Weights of a small transformer language model.
Size: 12 layers, width 256, 2 heads of 128, MLP 704 SwiGLU, vocabulary 1024, 10.2M parameters.
Architecture: RMSNorm before each block, rotary positions, untied embeddings.
Training: a variant of Muon for these matrices, 489M tokens.
MLP neurons of a small language model. Each row is named by its layer, matrix (gate and up: input weights) and neuron, and shows model dimensions 0-255. Each number is 500 + 50 x the weight over its row's rms, rounded and kept within 0 to 999. Numbers have three digits each. A neuron's up and down rows have the sign that makes its largest values positive.
After each neuron's rows, "fires after" lists the tokens most often just before its 100 highest values on Wikipedia text that the model never trained on. A number after a token or word is its count.

L7.gate208:431476552480510541504503483570561491511530527528443543485574393475496533423503452422523551537449490513397495539479455566495443525484430513571453496526526428435492484603464509590408593505407512559509480493546508533577584546543545591494444490547553561556481426475489466534446488476457481479468370526494540448524459442544448528438564510516556441574434486530457437528606528531483515473435479569335512494543556533500507524530573539531532473472516590515554579570543473488543486568553431496501492474499474507520487474551398548696519530515479523506507457521471465478399518540506547521489482481487566571416488495388468468446455525497496518495519520441593469611488490539485523418578499496590529521502549519445453461503543472479481510565473490502558611476501472500443428440557648
L7.up208:537529483491500494442574555549537528425486534497436427487469430507507445453484480494539565468463481445472496522456504426525421496498465428511410518529509456547472500519466489474547472493484516477519490533536490507569470478580629484511479510517472526464453495490554434425507523457409468425404556475390493456415627458450443468498441597508506561419481532422390469547467555493516555492470499550466491560511561383561524588539560619527431520449447500535522496510495464453486449554403552586553472543558506428489537488555532509571513545580471511497567530525597486505497486546483460557502489559411550593454374545455576562493452576518522506532400541587502383369524626481523475575457427454528582549475536522544491482502571473561490555533553475538451422506493427502548548519470502
fires after: "New " 32, "S" 7, "The " 7, "a " 6, "ex" 5, "oc" 4

L3.gate95:474489421502493535523597453364517476419505481542557524473457490519506506658517599507411528510488542500467480520567449501514391509450468533465441531501457470523559467494460599428436500580465500509504536473467521510472574525540588531527415527460571502559474510502480495463439490456512569539497454458530538543526553498506536581515503475471484565551463605379374524521522487551432534461461365532493436427458523410458530505522539460454526488498539553516484440492446457406470571463535421493427455478569544413468519481568501548499479499545467438391494420420410514466406505429451441486534626456432408481548517525504501469524550556474516451605521521569436468549523522463444553423467500505558460497415609554448520580477458519481543540617462476496514540512474484539539532561518505
L3.up95:482432377516526441549543407509580453477511586487542572548485431571444439578464544572445408555425509489441555407617404533455512525382513567533577536473510536502446476490500478495517457525560535514517463552486422423520539488479560471469540505459594459549484450490501493523457476535559477488556537568500495539416452572474575536598606517452579472546443485489547516524448584480454518513550513480563463515525595494509606575501495500530505516523490490438557476436552548480474487479505428552480495508559442424467574583370506489541571453521471421525463385422537600497600599478500428510584518578496491433441468457526503557499513486489472494481524491423586508467456449550459500508530591451455465532436425516491525462494467465469434532487488551536487535492433509501523413423407491
fires after: "J" 22, "res" 16, "j" 12, "es" 10, "p" 10, "w" 9

L4.gate491:451573476418498459510509544477474482496490447508476499436585541483445503560478474500436487463519579559452488502379500540526499565553437504527443482467497485526472503445455451490556499463348482590417503521565455586568430536528511492462475483477448404460584483433530568523436481539543532499396471531531547522512545479533514525401584527502540489549539467525544431456539454510564474545471477509409534520510492550539465425454475552554396453451561518498553454409432501475441482547469424457456503444474426568445463439570452494457474451564455399587478587556476523463491553609457442539470537442492504516459487623474506538467543476477470499491403473466589527594598517500535482584533508556425489470525405487573496547411482511501388508408548531449496512435468472463542498475656441
L4.up491:450481514535473555393440517502481458534585582473509541512505526513458479510582397439470389484532502481469486578681553435469524466536449586458489545455549507490463490427545486503451525520550460440538573515538449484552601539497536452525519508451474520578595481510541513576534545515459376442416469522443479547522565573492556473489518503551536468502524549545530578466521486567464529506499514474590412489510486423514372526476444539474506521546509500570508500547508574488453476407468485435470492537460502564423437557467513518445553482491428571483465532577460509551488519488473422450526442475507452509517417497498453488496564548545579467477434468525585506584397480477538504454455564408524563462601496530465510523515442591401617505547475427467478502432518512507488340485508384
fires after: "A" 65, "z" 14, "u" 13

L4.gate355:524530412406465528481441496439434454411494558483576514580573528557623466478489493517476538451466496525576588548562509599489483543507588532477531453601499522397587539432531522463452501494484548515539484520516450541490498489524517580421507466547536539539530465461425520532531426571473589499484538425557567424498444447496559562455577494477525574498483547515523532526540553512562487478540529493434436543527485503516510544447527528498505404415603528564483426525422461591457544515475577394377464573553485626539458471421422489493523526507457511443540429548462457597500524465539513517465490455485466530436613515416535506533422494539545531477438536495526565555516577481495460457595478474434463512527551470470431532463589476481500463530621481487490416578575599520463527484479544
L4.up355:580516454492558518504489479512542605456494533559475490402466400477467591527485515521483512632489599536468540495552492538483509421416547504485499491502561508460440508518553559454499540527604595540416461573537469470561502423462494475563495558477412532543526458480463552525521525585521473568531443503355429506471540560491456493527541411503489479443450504405548450395484583494513629470501541442485539479513468441561480480430578362457445568581459494497441468511501446564488532473522504589538578498499545539497493491535456522526514504458560547540454429522477549554506589622456399424537533496376511540473469525482471476582447507480437504546441548425491421477495583482485459451500542505514484511508396420479543503504504481440531570437562563470551473555477489425458469455571570
fires after: "r" 13, "p" 12, "f" 11, "F" 7, "ep" 6, "4" 6

L4.gate322:575510437452500584484430532532413561420447495447511445528449438530450482497489469379491612510501551517519464585481513473520532521576459542563380595582485430376541496440542470556536509500462464539554535518591509609493514478638601552507476485515513492558522504547544426469537483447481424497557553613473517474542458475539398514469425523532571448421511606563477465432506443490489417506533587542504565481509455463561629531544527571460521529515533509414529489554548415513505465546538505473484565416376519452467472450426436487445508437480373563425524399457505490517484489587488492513552531565495472456546509504495494519448401452515485531491458483518439517492496525389521492552497497523540542445505564498476521517526484502482589459560529506541437517528551448442481431507532506
L4.up322:521454502542501503462528542427438459557544501415454508524473499454523448431499545572503593489525433476479426566459547486561431496467487512461523542596475486476460396483465427516503533520478523447545412601487567474517471485394521480460520550398495555472452494508604531474439468500459505489514634482496376543479496445470450574439541601579643505511400521449506468586506537389556531521434427502492522563480563524471537473577454570445502506398459559519523449525486551532475484478532539500546562449416454436495487547486580436536450509555427493497576522432453537472495544515513465496494534477563469399498488502447501530410521520511519453483446475477573572493469405543501462478513591561410435457479619477471399540499541483393484474627528488427481497468451414462539464504473537
fires after: "New " 28, "or" 23, "en" 9, "ex" 5, "ans" 4

L4.gate357:525468382442439493549496474519540490366497548511529466482537563560438555514522578493582512464441489538512538489518502468586489468554487457501434473593559523513566506567476461517535452483510484476509490456419462409472552449536545461448499533502523468455540542427408465402446491462521578521529542458468417430495547526324549595412553505456555435475459480480531448542545543552544443571472524573481459459406543398445503548518469520476436421477504400429512495501550495489497474483521516463530508502448485479478488440592506496564540536531538457529498521446468456553486549626416435530432490546481493454468522583495530543503499458418569469483559488532379429554566428495436483494512574495554434544454444485542547478631461470576515541583477591391522495506499556417542479446568556
L4.up357:544639358573455519575563464480570430422477581509493477391546454483492383518543424520530487405453492444496519506542513358498510522553520468545460519579489539441517535602421457520469489632435492550552558546540533463501556520445454537628501439382524511520440557528510523369486500471529455454475547498542480521508540452489535559418461509533534448408542544470500458456539413481543524426547511468493476411497600507518482571508507553499529579551502398503555503483580468507582488437500491472536481572454491503426518506501501417570548505535508512560507468484444528535472512452456502572586440451487521556409481495386492450515541608524503478536475443522497497499463484508448473631476506585523555531510489506515494504512429492554553495467400514553512500551489521588515478464440471
fires after: "E" 40, "ex" 11, "ou" 8, "o" 7, "M" 7

L4.gate88:437575496546566552515553520568455519583509456452515486423516554495489495587455492531481469639408555426515558466475490607483483510529608396454507424529452440458521518456540488583453517506428528507397499596551582469483516515504503534398498504513408528485582512550555507417508494519478501480491620572563501526563514517410507645549521497486454484471462446517436463472601532513552471411532506588512516502503506607504538468535476400527444464520479513550572521410377478516429424474492506427511536481497435501490499464530562450511560445574520523584477538555467530539444541395427523482499425451599475501500522507545412534490470468502497488421435517485537412473587494497489498505488486454511542478454499551530506459467477543470470480535433448632423495532539528540450597554575546
L4.up88:484578476540478510579417565596524406467493563426516607481546571424459540521458491486532540550507545499508532490433480574561503577485543461448461494536484462508550533509466517497560499512472519432487470524617556562518481609551464484406447532472499486571427492481472429531448519574536548502556429529606503462498509530462484514549423521481426481500509438457551492469510436466498531508454575547448515455565467513612521573413537439537475531436514492379559484439457496500493494544553549529504500492542454444526391486491468440475417510508459557548455553518552510475571629498477527509486557480477467534444434509526402481492494470589531465380499526513488476452539447407483520468473511452535505536457391518484540628487469458479489518578436399624555452555534603470493472559647580
fires after: "y" 19, "a" 14, "h" 8, "H" 7, "sh" 7, "de" 6

L3.gate652:491485397479548458607530514674473550500547585433582502481635488502359469494574457464374536479513537487506535543484514500513438471469473530482484529450471498524527441433448416609476573467358500472451456549485452543536517514483523486483516524543560498424551468555481418494489466507475458516443555515538596522427495429601476455542527505467476486420494393422495541365571483501561517544549448519442431494490526492571475517468468456508487488459467457448437537465512578473468506493535449570516545455476505502439572486469495506429584510490446430466470468530486449447485482527443421552493518460436454479511512505559429592463509521377512532522537525486462509497528468444600541551583458444529538467595519419462545526530393480478546460429447490504502542523528608500444460396514490
L3.up652:427510467504554506481583544474527539521516462490520434460460518477530492563487530523443583476547586510473594570486462550516536459392507561554543480413520518470512579482542535480451494493420534452500505531430489523543498538423460615470461502569492500484444559414455467454574505551481456551593512527390550463480485526502474492496506538564464503460506454437502511594456466457605581498523470527470336505532489542528504525521493489462515569515558477549607479517548455469504469497383490485513527485530427459434505471541487560434482501516472542609575411499407507477549500454477622575500522472385441490459516457568541375482452545475520525473483511429530486478502512467419469576479563573425510513413465582411415532573460608421544500456495499548419517506490652466398527482467507
fires after: "res" 27, "H" 21, "i" 8, "F" 7, "er" 7, "os" 6

L3.gate76:374478533552467487508460472506459469440453445471530463455518538586489481515492541492521505542460432514408473501426444419582474573489509564546426530492451484521622569494465457549459554536316523500396579534462405488528506488482482502419492507471510539537571467467429509489488417473556530523446488492523520458548603438611428542505541489512520507417533447456556540502567485548475470564565497568488515454454529501509545419368418466559456512568430559537441477477455540466511545468528446525471496478513538463447522545655479465514484494501497560464470493439534496471415526483465423515500556526452480439488466517503527464504494563448639498521454542438466463589433563483459605529416571529499451544511376471467485548449436523514575521434519550441468521511440434423403514472437477
L3.up76:433576437618531570445520426550537510476441534485522458474514546460505500516521585522504465411479436506496421476483470503531591484498450528436551497552503513465529479385587490409504510518568590402522417536469541513509519401468470459495550468419518467496548508478473466466463549483459517506534608497512453425566578454608532458357445576539549505516535518439557456421473493422488519541446462463564416465537584559490538542512505504555538457419514498569545583486541456540414502440528531527486395520502475465459452419545513534513549488538448463502472474445527494514499627634460440518511466415505526464405452507418470523517492591491499476477542424555508521497489517532500556429514587497584444497491508497529535513556553614367502523419437562488457590528451554522488581503460538
fires after: "A" 50, "E" 12, "o" 10, "u" 9, "le" 8, "ph" 4

L7.gate684:462457516514501564531529513497484455556566432519562410497488488575491434390525426421487514559441478529482517440515519546453405501464610544453497519496559530585487485431493605419513474538591518462490536465562470489481493454449413492477521561398447454516419528543508484365465484563531539472480559531474519498450543582537511515557449558461543529471415536469502490484537522531441568511548460516456461477494501454462425503396458467455462512496539395501450556441567508508630471484504523516554489660512499470471431377481465549472470451458425427539429517496474501495486460528480512419431461389469553536418488507417574477434385524485490460514451562491551553534459541428600488516474492487591554502578451581516456573536477547498524572447495506449597468532570463592477443490480458
L7.up684:524473492523546473538513536556501505515555535401563517588596609465631481431528417523489547626465501572486526448416546633516494531488548517491564497552497539516494453431523593457502500407440437554493399501511493549513407543513467539576539551521470584480528465487549479503472462613511519485432487613520633459443450570521487526467452440456515522526481620479471503522417526563527475494441516485488448514526526555465472467509575441507556528559531482498502528473492463526386516575509412511447547561434481483470513493468517520427464587518533501500493496493459491465552447531424354501545518547476504519475537484489415570569426451499488641454482547545601501530588465454497459510471540544581425425541521480478460577453496504535564491518535524533456509536510501427492428507636503
fires after: "." 38, "|" 26, "d" 4

L5.gate576:644519544431381447465548552507521392488590542450443592456538517515466511524539478579457464599574485509491468507517520464446493634542455542436561515604466455524495534517532439459498538523550413429392474515455508423532465538494522425490597485503504531516363481425500558580510472476406378461572513560568563423509516513551446516493454526403493505465627584569533518503505500530539530501467526438532522485465586571594562527512547531532515452554487477554497447407464532551444584476535443502451487521547417514463443523495566533492484482478537534485466476467437489492493509493531479449557470493519449469485468458461611468518426426542512518447494476582495459527472473487432545508458510532477449523547398486622510550462537479462593472486424485513578457543489490538484444458391474
L5.up576:483494545490549446480531498591373510530547594586433552494455465569409459529500449595475555458466374420442410511415494531425568541540499421467459583494563544517515506526512559505574557522523489522641453535466507523485507575502461458489476441529473509518442562507497467513500524505507451477525601599469547442505458599476475396502536569558434477404472595554495492526482520584498436496488492500520566461477469570475639488534493562488484528522464477463462465446559496435478397587550514478501475524505456595499428514432483439509546562458549582607536530564534508373464535513582525512455490522474460576464470492491560376515510501531486502490515512567486548543620388541559546588490470515468504467524518598491578479452556497468530480527454505561535539513454552490465462540507486
fires after: "om" 12, "r" 11, "ri" 9, "pl" 9, "amp" 7, "arg" 6

L3.gate138:495574515618549476495544490500435453528551590540524526516526500471458502451439398514470520435539479483581546455381481560472435457543462392518592525558492436559527516531566523480454466482432551540537456585523448464463411505447428580458437473435487447422444450582494520441416528536480513576476490500631524484478456469530617476521458471463541534563532477569469402365504533514532496488498473613462565524413547498561452531484589493477448506546539548531498572480550562523526542474540488512481479456476483528474474565456544567588465444517442419559480500620555538461467524482500521390518527477448464494418471544446487489567491520533557515470495516514482532499478519486606590518559530497521494524511490578539450494583583591549557429496620521501455453434492462541563470493539377
L3.up138:489544498495475615448571470496483556523609540544591526548589452484511473382407491564424499508482489455480557532414513535481482456582491510450586530519561542556639547515624608467509545445498525484512463515484550431418439542465480563491442496420453476490418527437440474460542517519510492538548480537547553509485544469495458494435524488471523481546393477604539479450531544525530593542382515516547542558505560461536573438409549492419508595554518534549576549495508496509516484479485537472488485436520565456472546560477559657561474471485458476568528495498497564501500592576528507375479443460453494457464469526450502531578453458521518618457479470487574562556497540488561512505518506593488540540492422490464472487503513551502539442388553493430458407429500485526523494437571464
fires after: "\n\n" 77, "|" 15, "\n" 5

L5.gate266:473439462540468529552464479488618490518460541524499515560546510538458458511542557447493514449507514500562484468423491622482526540491443508467513536493515520484567545524407507507488551582526499466445518415576492462531464509463451510527519594409453563538485500560529435539545557624439401464461511467539479425520452491533519506545547428470482482611464552500475543478434518577480519577586431448492545505525565482528416485473445583503449496584558488395437543636531499401562506532535391464512572535483466569513427534549537466475497503528465427442526554579509459483474675522466447559608430444526399492421486547430577458576509472500492528472469443440508436523528420427509462512485536449432598467519535518380480493458541497526472439594472427523520575511504504532554517467514474
L5.up266:527584420541549539419492559475508483425523602524568484515445473543492449520527455498426612466496514537501518470445555540588456538532516425500406586483465483569517472576466525463457533495490557396499559471596484484550537484596514520593416489499452502542465532500526528422532503444509503584513416501557482452499510516522485521592467481529523427569479488549440531508434400559516468452480525474578495561499482530478547432513448499481508520495492535362513565465553501518483482648433490467472608441537548429413458457496436538546541513587473525398435501561514463517408457468562470480513450513470515454494524549432498541528467540486570504477477491545560612498449610574545474473408426443463492511472464464478633568609545554627463550476443528454476529431542459558475523514533483
fires after: "man" 17, "v" 13, "eng" 9, "fin" 9, "ed" 6, "ad" 6

L3.gate297:528507633519447541465464466478483600407520478471438529499510589527531470614524487463511495428494515477533458513472428601480533527533514584549483436561465476449558482481440496446460529519455490425585473462485439466497388434589403415468464440424515520499499432513468632512491531510470505465460530488436435449517473551581480520559521544518517459513452513633536456510489515461546452556529395515496483454520498442495504548463529527511462500604452483411459426447473534616486469486410473572527444519491438499509430555484490539508527514410464517466534465545562424513536544445533519592465473409507436478471522577443499565473499555524411512484450532502395480502457646454526586592494565465457492552538523483537480482494496460604468528557584456489471548492420592496567454443389514
L3.up297:523448491525488507422495496534564564487492523531525509451556499535535461552420528424429502431598485552478457442568528490585596496427492522499501428450474514478533534445452487526436420575511402465643482516420502509511531585456520567561420511455462432465557547506452431497512459573563544523514500490517431615487533575419495618532500476536422498546423548446536549553443471454433435541385489509532516561463490533491510410466519540530504549490513477485487526541538392457457537411456491544431570527523464483419477527500514460368532542650525535464478512476454377502553504550482512446464567440530532506494487443442527523496521486560506514540492600482544445542538578476521515475487377462497483441520561459507456469410564581477565533549491540527611488563446447509510575485594483
fires after: "un" 17, "and " 12, ", " 12, "j" 7, "f" 7, "the " 4

L4.gate147:489449472504442462483526365498490348478569539509379438532525494618471471529463529440434470552592508430581516477451509447521468468431534551467511511569486493546528573492476469512468482468453437388482442516553489521454497501443466504424527512531445502496453481540480450445524439516455541551386512516510477494541438523562507539639502533544459514515517455531554368526432504492507505486471407498443463483505592461574388563560489453447381517546436441537499595549560506529443549475477538491482519516560490575482542445451472478528518569488538561540505515534503543419562569442390545608517531480397485427500441552419503428420526547487451481474498539515450429499482494459515525493411595492454485505556456578568399541484584429525510455489462498505483573431595508464526470513535478
L4.up147:537515458541473482516544533459522440475517544576524500425561533519575519594432506409462541556481491461599530428542487468439551620518414465501458512523552512526473518449398498550495547538442431425538445420526497460474598531548439440513557530500548368567501562509456525473476393501427593527492505563475536545522412566521579610498502481554467481534526477569513467495502449474543481519512416454510469586476456547491578511546470471512497525487460627424556431539488554509497626561525505504562555457515474568411463541488470505516494506472519396495458455470440466521537476437511523499562478525445496621596525491485500628519521547459536513483511396601473488517478427486489577514442459556426470432603547528488386485448500475507465571454447509584492512370517457536507508536501524
fires after: ". " 45, "Th" 15, ", " 11, "th" 10, "and " 4

L6.gate623:533517490422540537520511492518547530506504612481495507487403475426496419451521453484514526477433399475478483522532363502517540534516514541500543408590422566538507505551486575574522556575476494472544405465538541468589500534439490503492501515470500500595477419469477473551576496570448490507545485429558556509525444532470508480523491516485550531476466472444487455459540538534598533526573407479503418528493549364588587469565635474507536498507458524420482632511576418527513495574489520574433473569545519468504504481500492506456610478515441528412414503543465526473452472410510435508479508476392402565576461449425493497495542633508447477476342464554511508514516497467445467475534584495507470483478527509478469570569482506491433458532495399486561475421467511515536581480448569
L6.up623:526530490477537505472525512475628478489467481540419550443455546395478494568463447463473556570443482455490550513678584478490528452413500410482465527478450569500461477555472492494453496453509564531517496572474449473487504522486513444526543515531455558462487531448487533460545464510545366493449450534528406473482429465451553492522586511557597539461478423475459470557487451464458598553524470458508451475570532522465498520511455479501503479604513570564456553414465546413562542551552517469453551500410494399472507545478632604477505502523522589387543462434447521533487455563563511425539428490484490424559507493603490491501475472464489492559436509543556488514564491626479431490510463510403512548491556483367516542495478495530443439525504485426603417534429556498509474398476464
fires after: "J" 40, "l" 9, "w" 8, "ur" 6, "un" 6, "d" 5

L7.gate202:477459425498468501497546493580518425487530607527531591529501582571434453494549526428529512519540467491588499479517561517564502421433432606545507461514494555462568508517492477511456380474484363411476563430572571452495527535505541504530514495475574499584521494514517529467578538429533495471478524522555610515481459343645480545521534396506500537526430494481542444527490465493515447482646551487491473568498481495486586518388414460515454536532523520499480477535507549513477560479514603402533526498582513503376558521569509509440549460535431474493449440465450449491464505462443536449441514469503456510516404400531446472490473561542448532450530504554469518546567565557465461503537602525513442446530489437447493551500497554541554532452515463452451596502444543492432587519535454
L7.up202:503532449518483487451526423542487494536538545552531524400581436540477469522557536527459492502550540527573613476604525453471474457563480414499418499548499433472493512420562508553428338510484527620623472465532521506417362513487496469471593443544513504481542510465462474499498517481446514534522608477554438423465437508593530553596497483501539440461517523471469444473503407541503548481349448547516487529576562510466436484483410486512570535472525528564537568550533422506453505480491507550564520539549563500425516565521487498467426491468442495561587470470546556538401392472450499592404471475511526478509548558496441465455505540442523559427440529436485559420587428482439490501475536530531539403567449465509437484477462435530552547528501478541570574506498514523440514502455532
fires after: "th" 15, "su" 9, "et" 8, "ot" 7, "i" 6, "T" 6

L4.gate93:399441498466471474494516568499563465398550510483551492542540487472434434536540545505474560455541527494436561456379418415433493576530479578571520492533530558562467494549479492541482567463473542527516535492460486532435567461421539528516513448543506482429452518474428483449545383640561558542507615552540498456469447536585463503522472491561469477522446423461478428551476497466592547489430440513462423459525509536537548503499490502491464437515500452534409523493556388451565496524582547571505429514492539550520466461456416445520586473500517470427544559509429484453400541475453482549479452520568560574513409567471546503540510446529531489571553517427437444535564472487485522438578584385465511498534498593439518581549553415459536522520474489424514410469488525534582491602443563
L4.up93:391479540519652427494578404530510432430490539503495407492525454473461566553557511479416551416495417535515427519442386503457543483470525451567472430460504526497510510480545484518451526470477542549437444491496470643529537507458529452542483481431517603586486494476403508540562478492472544515611403534553494506518465452537504542493502433402461457535499490476569518518501480479520608570504543567472485507453535447535492462519505411545472583460506439480505464444556478546534530532475459520478528517530563515446503453404449418477514539416511470585518590430491495454519474419478579556512470558335437438503537469464540492479483574482537531574562555493529565485524476457482511569517600598465458554439468496516613468430420533548545433517502484541540505564474551483423418519540477
fires after: "H" 25, "er" 19, "wh" 13, "per" 11, "c" 8, "ol" 7

L7.gate215:537407404517449544502537559472449477520454485439514535510476519477494464526475409499479403471450498501475539511418522643498538523422560533436504456430634537435526479423472544447566519497513485498502429391501480448476459607512521518476483545454550504549463538436501513462642521533517547512475500514500530529467576554584512436547528465448457502436408467506511513478475529484461533583491452517365478520553579469475519538550575541502476558541541465564510534508531444486417464558395515465526518516519467445494492418400538534521401493450428481562473482411562435410557455508435460443539481489462557567467485529476479507519453481641516591378566465511513546469428537519490500518417553522549494463543493523478448478466511628514625549630563450457486473551545487540546513529490541
L7.up215:533515595537559452542505530439513449598534457496487506512533489481509333480447502464413456550479451491494582492491514581451566416521577523442550491497535465516485485460518531517449475432554539492488403461546483544442448554486518559484400559473496529455536507448459538410657497579532481557457470518532493461417589524528574471464534484532484475484415505524521495546409631551444501583523549480428459547524544528467427499490563533422557502540553448527500567515493513561442406484494459380486555510475477527388467498443530542492455464454421477569475447520561458531517504552443457426477544465449513567482468508338490511495426507559495534412512530501564584455478524497515457418530525521516544539468521496479484499476571569423589546575553590444475404602580468534526526496532462
fires after: "." 48, "|" 17, "\"" 9

L3.gate613:500502458446507520395530501594589523504539429520572530500417483528486542563493549442552641558544522466512639436446523530498528514525585580482443568526446468541493507421461466441449538513520487498539468442532460369567560493436565508445598551499487540549488482564526508453569467408527469542466500550477477467525562459554494451453555469542458484447415585518428505539474402579548454543520427468472498507484531502403552458470480461479551484526581487470528508505491405576415510581516515447425518421480524600507484583442552464459577490564502524514477435458502545456512487471489503494544531455470529511546612431477454464648577540495522563474539395470492450494443557488419518483535490557455502390557537590476514504583530461518428473446537561504504529482517580459505468597539556
L3.up613:544540490459500512513443511575559486468416578444591520426484473546466437555440522423519544517501449362495525495461591504622605463528576554466430525505491507488495518551503484483443547510498400468515420459496567488531466412460500483515541433465563472484548448569492493551497485414567495551382525505439493503544548578501440538497507492567510410505485449443457560431552591533424480448472368457519500463491542487423493447532633506417518570587594474527550423611421508483500493512596507490506497477536490472539483565560568551536460552524522589530430463454535532552584459546467468511463565524432435483479467516515519477526542535554513488464577570548558474467552592508410428549491507550589463477526414488441537506463430444537461516535480581498498534513562577492407460485555500
fires after: "p" 14, "te" 9, "P" 9, "f" 9, "Co" 7, "c" 5

L3.gate10:504453607509553551567536455452459517574522514476499361445451486500553479484512529544599531540488486494420515442396594494513505488478514504473480519478395432510534470550514441526509459489414529471514451499473476519489591454480506528495459417557448579549441417490462498402569459507480441396478493541457546463535456529538514494475479534500478535511488414521382384552537506468519537483485486529543498520475477479493471481445565496460440581409468523499521511486523407504438510450625463514472481445500478588421456561494482510456547488507519561453564427541632491435498440445408496553543529524471445536486425504536402524521456507519638487471474419429525494447489535465586520442514545654473523527460384463456448511464512580514512488515433479552506512566508584491514612468401380
L3.up10:512518399459643524581523489564475394542471494455476518465517426553504405496403448447547566450442542517494644566426444463545465574441540449499413525473455476443481433579511501472467447477474469519489578571519535570567506494496476496473500494546449528583427453522532568476467496522475492503516488419489535483468503429464505475579512547496452609432460416465471511472481484510483565538445537445542544508443541583519509557486533431488478489447547533494513579479492550485514506571417510484491498518400456504539456589505481492457475484465446417490442414431467463499577546525419410501536485534480525443588438471589497418534421422565483470460592549483395491469586522442493490406541379433502578539436520506465531575530424508557605507415507458505505435538515542577508490540563511
fires after: "a" 43, "pe" 16, "ra" 8, "e" 7, "h" 4, "Wor" 4

L7.gate584:528554599509499482489418484507413472592544565584480512509459546532562454547497503493518444517481502581456542531427450554429501532433552476427481481544644486555421513400541540426474545435410475584492416472565458571424577514514541642484527481498530528504462427436531437375578477558533476518439517500547506457449568550567508492471561462488472533532444436495526528499444597475482513480502488500476452528504524566440473534503556524502524574607459452491531561513531526571442508497472443469552456570492452465542509453502489487493405469467451465573453457500520448461517466540395493458437549342489511639461389479449457528457458516552491572468514492486591547545496520476514490452438568512514510524539448542474491433485503457453601395527486477482503399523495463454594465428477455
L7.up584:616499530503529519483497436508508477539607492476499475555486579437511449506454452491530500526459462525505608558485457602389450428459506491517445453430615483547458438470543446471433514505551574474560462363517495493426574570494538553478530512520568521413359499347499491409580429566543567482464537436555554481438623572524491426522553490518467459457446507507509538493501564526518478584470497553508459558523562480458477492540537493528548534576468489445426553563504543508440481478469474511528470552453445452406466402476456488456492555442489475581440551439529416461550391471394459478497489387462520565505449601493529477522514461590510525501509547484558463528476471472487500454512478477537520447503444568485523548492412607473575479529523494509431428589542509547522508475531524
fires after: "." 47, "|" 25, "\"" 7

L7.gate407:453378531478444526505494497426524457520528483442530511547434529457499481505604449438448506548491518385481536496474597561437490583452465446440433535429553493539538521491506472433552485387450527456595548432574459550537478471488515492494574544416529492489420508466484478417455556513435480546520548429543661573456477577464430494482498507538530675480536475443544507536506533546516503565582571530506495470468568454506482417519578530487480525448532451554510423500417508611504481501514583463496471439523531474480531472460558553502484519447432515594461582546514474463511463422549520518458516449566560555458551502511402532527465597518439533433523538513500512504433514438579410539499534579453556573442520427404539513491430489557526578462534488521421566466519525473515505411561566
L7.up407:561401506473548543516594522489552508543517493492495541460538521440455452391461520466489503556481485415402486481586581464472484549478531519480500466547447546560425500515501582556473463564517555432465429536470547471446541454517433591493582530503419413594421442433465526469545491597495550349478509479535457465468516489497464436452553492559574490532437540522516553520501571587538449414495463514542445478593464574416487538497526504523498517537582484516488490502519483480455472493428463462508515489485532484576436352435470470544517550506517474377508519486466479581499533521484522457624465554473540473410511469486500420527467472445498600487576586492494416531525526500522450506501486476428518458451517433451544417432527512598523645555586486433579543451537526494478380572518518
fires after: "." 58, "d" 8, "\"" 7, "e" 4

L6.gate77:457485429456440513459522482561489518428507584467499557494559405511585508424496516510480519568473468573564440545452472573478523522474569495499468515489542514388560439454465506475456561523563468460468497589517552479587577565446535425449523425531502550584520445599482482486508401490492486469530552475427540494415582599584512399398610479495510528518539615574525514523454518557528474595412423517397482428573516584552474486524427525451592438495537495536399491524467531518527486500537492463520497501486538485402441523463549543464483516472435552445519507505556423570417471468582545498505576562493469525384371511457558486449536486579481421455481459490545518524456515455499494400540485493539455441531452560513495480480498486485464612510553418424510524398524513552505548516510483
L6.up77:447393568540575466434505523505539520529504491475561465444519564509448468478523525523474516544447532399488555548394536489528513613551423518443558475475515452419519482455506483493518483415457506530463454439480476467473533517435576566561506475392461515443455458450581486450498556520393471462485396514519392520470462620435478507582470522543503514576426525493552475571581542550490496433540594466452543459579497416566554456557481542510449577436488535499458418416550515448566513419383464464632492496551559554520501512504467380542504541507484517505522556514499532546448535570514457387548518526502522438536433528529543477467551486505520487521486521427441493483514638536513542549571450444590477545473491526596512586478525500493497526477466453577533585414588465441504474445460481
fires after: "New " 34, "ex" 14, "f" 10, "F" 7, "e" 4

L5.gate688:434453465519457583512540453503517507491510474518456513493600568551498434513513401515411326457520467471492593508517521479423444487428565518421459489540548533626532527514515473517452557472552420507525445449530495524531478495396482587534480575551432506530439520425499521445552484543521667480475536457470507576432549538526495423578427547573444545425437582498587408447514505521381516480484507583521481577445535563497522567528536458445497586593503396551415567555453465497436559515511489478457460534464416500447508435521453490548515552452449558584414493460536538404494539559396484453568517488438428550491553600490462500506449495543453547486529497430496468465483535491509543403432516531529525511517503490567527525546513510523530572474511529430472441476514518482489488532563529
L5.up688:516482535506454553472472492502550483537607476600468568536499511478503400463535504511434521453497423430435520458574446579487492489487542526427458503514619513551486512511565522468465527524613462494513414390620482495475482460406513555572487590497402463526449508453492489480615476557528531505432528582494442487477582525583466426522506526500485456452466527605505479502559596551513495466493463533430532520450601541537511528506597502462568542637483473572519563467535534527384494517421490511475573472529510474496537411550477463543538504417477542554465537498456402575476497555394529464497519485529544530522552576479545494521446620614441500466565520475536569406534477562505538455463481550566547483537460485449583542533467461525590479432502504427513435530508536568546408445531491
fires after: "." 85, "\"" 7, "|" 4